{
  "num_hidden_layers": 16,
  "norm_eps": 1e-05,
  "rope_theta": 10000.0,
  "qk_norm": false,
  "tie_word_embeddings": false,
  "init": "trunc",
  "init_std_down": 0.00137,
  "optimizer": "muon",
  "schedule": "wsd",
  "decay_shape": "linear",
  "batch_tokens": 262144,
  "train_tokens": 1215000000
}
MLP neurons of a small language model. Each row is named by its layer, matrix (up: input weights) and neuron, and shows model dimensions 80-207. Each number is 128 + 24 x the weight over its row's rms, rounded and kept within 0 to 255. Numbers have three digits each.
A block is one neuron, or neurons of one layer that tend to fire together. After each block is what it responds to, as a language model described it from the Wikipedia text at the highest values.

L3.up928:079163081137104135137158129098117156155135141090151153164118083141128123112125126175171157157094157093168103119121098153162096071137127116149091162124095157095149175131117163104135129079156150130124136162124185172098104126090155088123089154134088135127152139133128151090105110111113139109148139103117148108121084156120147113134125133102110111175163131148120162110125114124172102163142
L3.up1140:146120107151134141147142132127149132109181151130182119163133114166137146139147120093143107136103123094117095103082142187136142105085164107158137123135087137137161135116091163111139153082106103096139105168140148125144120099132128111100149100119153169059160082123088136125129129169118119123126113141164149133133105130143163138121113121117136099148119145134180137125126180105113138109159
L3.up1661:132102103178113103096078114143130118125100149143129138190110088133088151131120138133136128187142135133102128141137163134138182105137135117132126149099133167118156174130135162124132151100142084124205088143152163129098164154126126143155126104117174159098139152156116100098119136090107082195127090165105119135167125111126085117124145116147127097147133129115115124150156127133148155142153
L3.up1735:159148141162136092147125136150162121131147187146155088144139108138111148098155117118151136126134141138148108078113151090105143176103160132111138149128110107146083127124097107166118145121080132130145130155173166129120132179115110112145118142162157167125163119134146119096128096141146156077093128097147157143079122088112156099112127069116123153125136099178123135211141107142135113143161
Fires on comparative or degree words such as more, less, only, smaller, usually before than or an adjective; occasionally digits and word fragments.

L3.up1357:139124111087145142146101121088113127115114120152099146120148143115121151130116139164133173104122126082128189143103086167153116082153185133127188111089146102120147137113177129111148102100126134141108103158092137151105131107133130179115086089118132092116148121108129141134126167110134117150084124124101119098111115138117168129121115154104125105141130136115181168099153118104167150118151
L3.up1400:108131108156137132149123114120152180118117124086101114156174134154142111142104129135148130154128155079138162141123103143151119122134139136106163112113138083168128089140113137110134159127136079129196154139053130164146096139170113098158112114141149110094134130161121182098136133120127112122146126126104123132095152147180078154137117127105143137152107099109109121110128128107099120184139
L3.up2447:110124137093164151122077120132089098091113119115144120112124145115166122118100155156138068131122154143148140158096086093149129118126137134153138141109153106150108113141102089138108104100144134064107080124063138102121132081142149152121060094132156107107186142160134131127157156158119130093105117121114125117105150117142077134120107156165131089114102142157144108126116125170094126113104
L3.up2799:119142121109137136164135120123150184100131145143110092116130142162153152125164135123107134102143143079108163115138129165123096144144153119126148115132146109128148172138153099145166116165172102163080119137058158134094114155096179117110113086152124157096132132121119172139105148122119128145151112146130158080165138129093115110116170112098129087098130161128132159134158125130084176142136
Main verbs, often light or causative ones, that begin a fixed phrase or take an object, e.g. taken place, brought down, allowed, took inspiration.

L8.up623:126195163125141126122159090053124145080164128122143096085117163134176125139113119100167134089119121132110122100103149115131127110111144129104143118094154170094091084126133127111107081104154123173059155161142100080084146150087087140144144117127146113119122111117095112101128127140148115120129138100151113060109131119130148106119126175145164091147105115136092113124124145158102097126150
Prepositions (mostly in, of, with) that start a new phrase after a period, comma, semicolon or quantifier, as in In 1996, most of which, in part.

L2.up44:141137156097077099121091162109136122113159100112110131160121118098094098106125158114141132129121229150104139122140102133139143140134148140082133156111132153122086116105120191149131117105118159116118180141129139113138114137064152112073150091115116130093102130132090123107148117119103113145111156134128096143123128129105115156154139163113133112150146118124142118148131125129143123139104
L2.up51:120101094122104103122163141141123148097151134137136107126153131158140147121116146142104146142139134084126136152137126177112100148103155135082142144114142167123180125119143159112151179130134106166132131107134111125144101123081170102161106161131138166072143132127125147133118147163121129106130135122096089161088102110084146100125152129095137128095131141120131163112125106125119129165139
L2.up139:159132104127146153099144140172058126137153109119109161086135152136093102118068152118121117104117184086142135141119136100171172131124181117152113141157146130134122126109146131140092153149128117104096134133156142119100182096134120118134122145154172160129141097108125147102154119127102148169162133123130125134109131097123147128104144098170132122123090139114131135160125150143121123154131
L2.up299:113140133125146118155126127121164141129114156129170087097127141147111138103116149132060139098140102135127124164157107123115159171117158186070144107200108114128085137089138129146111120148116134106160096123138100109080151091128103144123107132093156142113145105123099112130144124137130135057114149168075133160109101127098127105133135094159114136146140125106136167137128171121139125105109
L2.up317:127082136131106103138150116119113090108167094157153188160119134107095134167181089092155156138124134091145124122125148126113121131100138141081172160138144158118098134117159130118105108131138135183111094125121178124082135146143103087158119125161108107137112157132109154118150108114138140107132104154092123130134131141143133133145128123130131145179118114133108134133158124125153121153144
L2.up501:122153150132174123149115155084100138151145142185136140137159102126122113128143104096103151110157168155119129147146145139142133141089070153110117106137185129106091108101158124140139155168116146126099189144144173131122109107085126185140107134133131080139132143111117154116195163155093120123143110100118128125144128096144154136119131102124177128119116128151136134129104108152120116119091
L2.up631:133127110144130112161135117104105090157118203148092162165112126163122123100133115145138128146102169129111115135134136109150143107129123099129107144098134145158132118119130121154202136108132106116127177124183139128132099141102098105121114177158132125086132127137095143137111177135107099128097109132143127181148121125130140095122164053096148113121110143122144151122123134183156161144111
L2.up770:122060132096096116114134124155109066104121129103137131172147148123149135172110136139129169106103143138124160083124121139115131118127109166171140195143126114143115143156119113107100203113150089131136126178167121116123118131138130106151118157107132127138168123130088170145105150135135133120126106150084095105107093131136104144052127151142082101104141159103097139121137103096140163134136
L2.up987:137133124113096107156129115153135088158130122122176149089157128123180142148130160146122132134153131128120156156150150124144148125140104103136156108129131138093106136134109104130149121132114136143148142122089152128144127158116130153109132159097144094134143127095102106090092149187136145148111100169122089141148106144132081141118132115125086121139094123094130087171134138117134082117121
L2.up1330:133125123145147180108140131125152151151154148131139103174120136137125128084134136140119099177111148096135105141111111167126181137052117151153135109117156077137133068156111166137115155114172125103151110128133101116139110081151142119120125095100139153144111106133092146118150125106138114121142115082136131141112105095160118157110125128124131095151124152123177125172123093162121125113110
L2.up1416:112138094117182156150102108131127135112158136115132147121174133164163152128125120099135129123169166150122117141091129123147161120099131135157152149185104129175129133106085124115121141165070139122093109150125106107117087133145151170118120176170102119111085155101109123071144146105109150096151116097121144128137098144159124131128142172081190132121127189102098135110085199145128132117089
L2.up1664:128114108150130168116164108139136115125106127110153156123129134093146060136139111098128182120151133113110113122129130143134136148152109153128146146147154146086129114139127115176131143161117121121181121159159091142136146154152122155117128132110086165117128114121107136130144157106090086122133129105083085135152125102102192141155165167128147117144116159121159097150126100146086150147119
L2.up2119:134118090143109138147107176111151146116118129173152145126125108109104146144139120132100112128136113125153132085134136155194141157105105149154127111129144116126102146126103140161148114157137142148153110144107143112136113138131159115107152134091139117081132130105116143142122147115099128102085132122113116086096141122042153137104125112153157119097099109128118135147090149088128133155096
L2.up2692:123099122135100109131132136136154151168128122172160126131134121144117067113140131137165095116183155103130066127098125141117110127137157125096138079120115156134129060175153176096127145093124142139153107140097108132118110144134099126130161156136077083133137132114126126101130125121141121118132123124143186097126146169125145126114127139111146148126129141155138090149150125110161119091156
L2.up2802:112118106129167121163070110106089120175161131120123121176096146118081142140185107128124130138081130126123106111150155096112130114140145162104116107099110116095138110106120125127118154143073112127155150162106117128118111159131088105098151151124134149106148120143114149175124116096154097168099130103134096112130143115132143107118109121113131158164144127181182119103105131142103120156123
L2.up2892:162121072144102117101121120135133084158152129150174134147127137136123136152116124141126136153165131132134147130153111113152106129133126125131105116153132159161113127117133144169070128149113129100155090099068139156168147087071103111113119129123157100112132157107112121139148140142120126152104124145115120126092163103157099136135118147148134149135136098126108112122100145078166147173116
Relative position or degree modifiers before a noun, mainly upper and lower (the upper parts, lower Connecticut Valley), plus more, less, greater, and New/Old/Middle/North/South in names.

L2.up123:139154118115129121119131158142114139118139168152147150110144133116138094111135121109103123089115132114138125108152141136131125174134130138133162124130118136093129111105100081081085103137147107089113138124172196132127121137111138146172138156116099105156145153129143129122130156128131104106084121095095088136128091134106134120166110135106142132129112118140192149144124154141125142152119
L2.up157:136130086130139128163112124136132109130092141108147129142133145113092087081100076146175137195129119145141112123149132135125135151127143128117151112121144154099128135169101157127163063164109105167144126106121158183107132139116168139113127135107136128143092121159135079135093161130156100101127102134137107118158158154108107112146119118137149110137127112090127126102123074115137129177144
L2.up158:138123153151181102163097136135079104088158150155121117135158135122109140117111111138133155074123184107107168157096110126149128142104164129131139179097120127179099143174170149143136116105084187112142138110115188118136117114147104134104109083109081087132138151090136133110104149105105109142116147118108095138158124118140150111131134115148130077158134163106134109103134168186119130168118
L2.up183:109095090133127144148142128163133126075108082112148146108145180122125151123089122127133167121151143130132161138130116093106125114103143137100106118079044150109133113153106103093107137120166154086155136112188119102128156148150101161092136133106127071097103110103121124106128133105139151139108134108113132136122140160128117119155115157139115110135104143141190150118123104130100171147118
L2.up279:142127128145166100124128172111122111124113151119141134152132136149084174138098098167144166117210142148089139141113154143160141136130126127159163139092159136122130126123162173122126109136077118119118154130130136095125147102153075138096139144107091104123102145130113146134131078126197138111107129114085125150114131141132096101174095123106091092135114113148092151107120129148133138168137
L2.up978:134121113167130089137111093154183088087097131120164086106157094131133124128122155171140136139120103120070154126115158152155089115148126121115111113134140128103129115107097162101138119092125098099168166116102113098150106117117138142092138135134131107125132147137140148155139170072152083141135153134088115123130116118104134094083099123141134119084118111109126096108116078111142126140108
L2.up1055:143110097144129126109100177136103131112168146130160106151110127097141114150141155132173121134159099095096153120148167139098133102144160147110134180125154128195103113149144090142132138141107135140152131114094121084115133158123155112138116112089122072155109123136161087171123151124134135144167153098123120133163115108127090142170108142082116150086149135093061140148102100122120145175133
L2.up1111:113174154157130109131140104093153172085168158114139111146135140084098163166108098114142126152168130131091144148130126158125129125104167089140151118169109131067161133110118131100156123141115140121107097125114135124128140076154125130103166139100147167136115129105114080145139111123131137124104106137150091065102117109139189120190070119166096137112107125143090168114140142163097141061104
L2.up1683:123101097123092121126107162130123120146151162139126121117153132169168139124114057127108135141130089126096161133163101060124122134096143135119150142141123149169092120095145111143128097153083170112140134153128120098168136141123095153121127133108142118129105086115162121103109120114153174142100082129114127110132146130148163117127116143132162104119111160160113142174174154155132135133149
L2.up2019:133097175129122158104104168135122142109126168094163120130140145140152164056141141143169127117167110136142151090129129120129124122103162132083124145114162138107092144124118109099108098140117133106111115129138138161145146127127147123164123163131113102099149130179096111084122119123089164076130160129111117124128095167144142130189126118104121084108169184133139117134144137149072121159137
L2.up2080:128163104165140110168148162156145099164179119097139138113141136139095144163128133132125127145159107135125156143097157154124136140102134120157140145127116118118109088150124117085130144127114159116168150133132132127100090158117093146114179130119135106066124077132124146097145129120112127148147122131117112155111099137134114112155124109120152142140147134169099111160139166116109111122147
L2.up2374:125150125158155157168079149178152116127183133128134109111159144158129129096121134140137119109138129091140134145101097099115176109097156169122131144166108127093116074136138118117134167118142149113138134168116100150159168112070125155163122113099147096140136120111080161098115144117187120130153119117154096130108174112162177093133098131122145166133105188098097103142165185160122093145141
L2.up2579:092162137147114119121120130117136160141124157130144130120102136123092157176170150134109143137065147140102146142113056136131121110119174128102106123134144114131131080110108150149116138141100121141112208133156118106110160120109132164172123113073104097125130088099126147139108111128148134128140164143108121141125093160101123142110125144142104112077108160165119139112133110099111147167128
L2.up2679:143143127147116125162153141138127144144113127143132129119115134135103131178126122172089125127111125124112086127136106125140131132135123092099139140107160118156143075134142146082159135151121185148096117191133176124105106143123118128139135149106166150137140123110120159125132081147173128098091163127121135154113138146130112132142129070142099124162147129122112123147120119129147138120103
L2.up2755:150090085120109094094089151164160131157135118128143082126128107174124184114155105112116127139118132180148138140093114113149161114089118103154149113098171123135188090103143093198139126119079153095130128136136117124078089139093126144119095140118172099120058136117109100147125105139186152144125127148087128118144095185157122151200157121148127136079104116105100135155125136064140157131160
L2.up2800:135130104112145115138088119179110140109119079099135118135118161143133128094144121105134132146127159095115166124119121142130161123101192127097133151102099137091133130096156139124138170105108137149116140115127119124143098151106109179155135089098164079122133152106116109120141127053131127141106117116092153154132129177162120139142053160112178134154145147156124103095141152110121113116128
The word of in partitive phrases such as one of the, most of which, part of, plus among and than, and mid-word fragments like bizarre, Tsinghua, Grosvenor.

L8.up2740:142108134124123087109127127119118145133137126128130157142132161126128092152104144078140123172128145132116137114140136105123130131130163138080096128170133116120123158127154135113117128118187136107109151140108120127100126055130165076105144128145145164130162139072151125174141135148155148137114139124113161151147096130127131120109092132127094124100105128133069119122120130112105144105146
Words marking relative position or comparison among parts, such as upper, lower, posterior, east, Rear, other, similar, plus "and" joining paired parts (interior and exterior).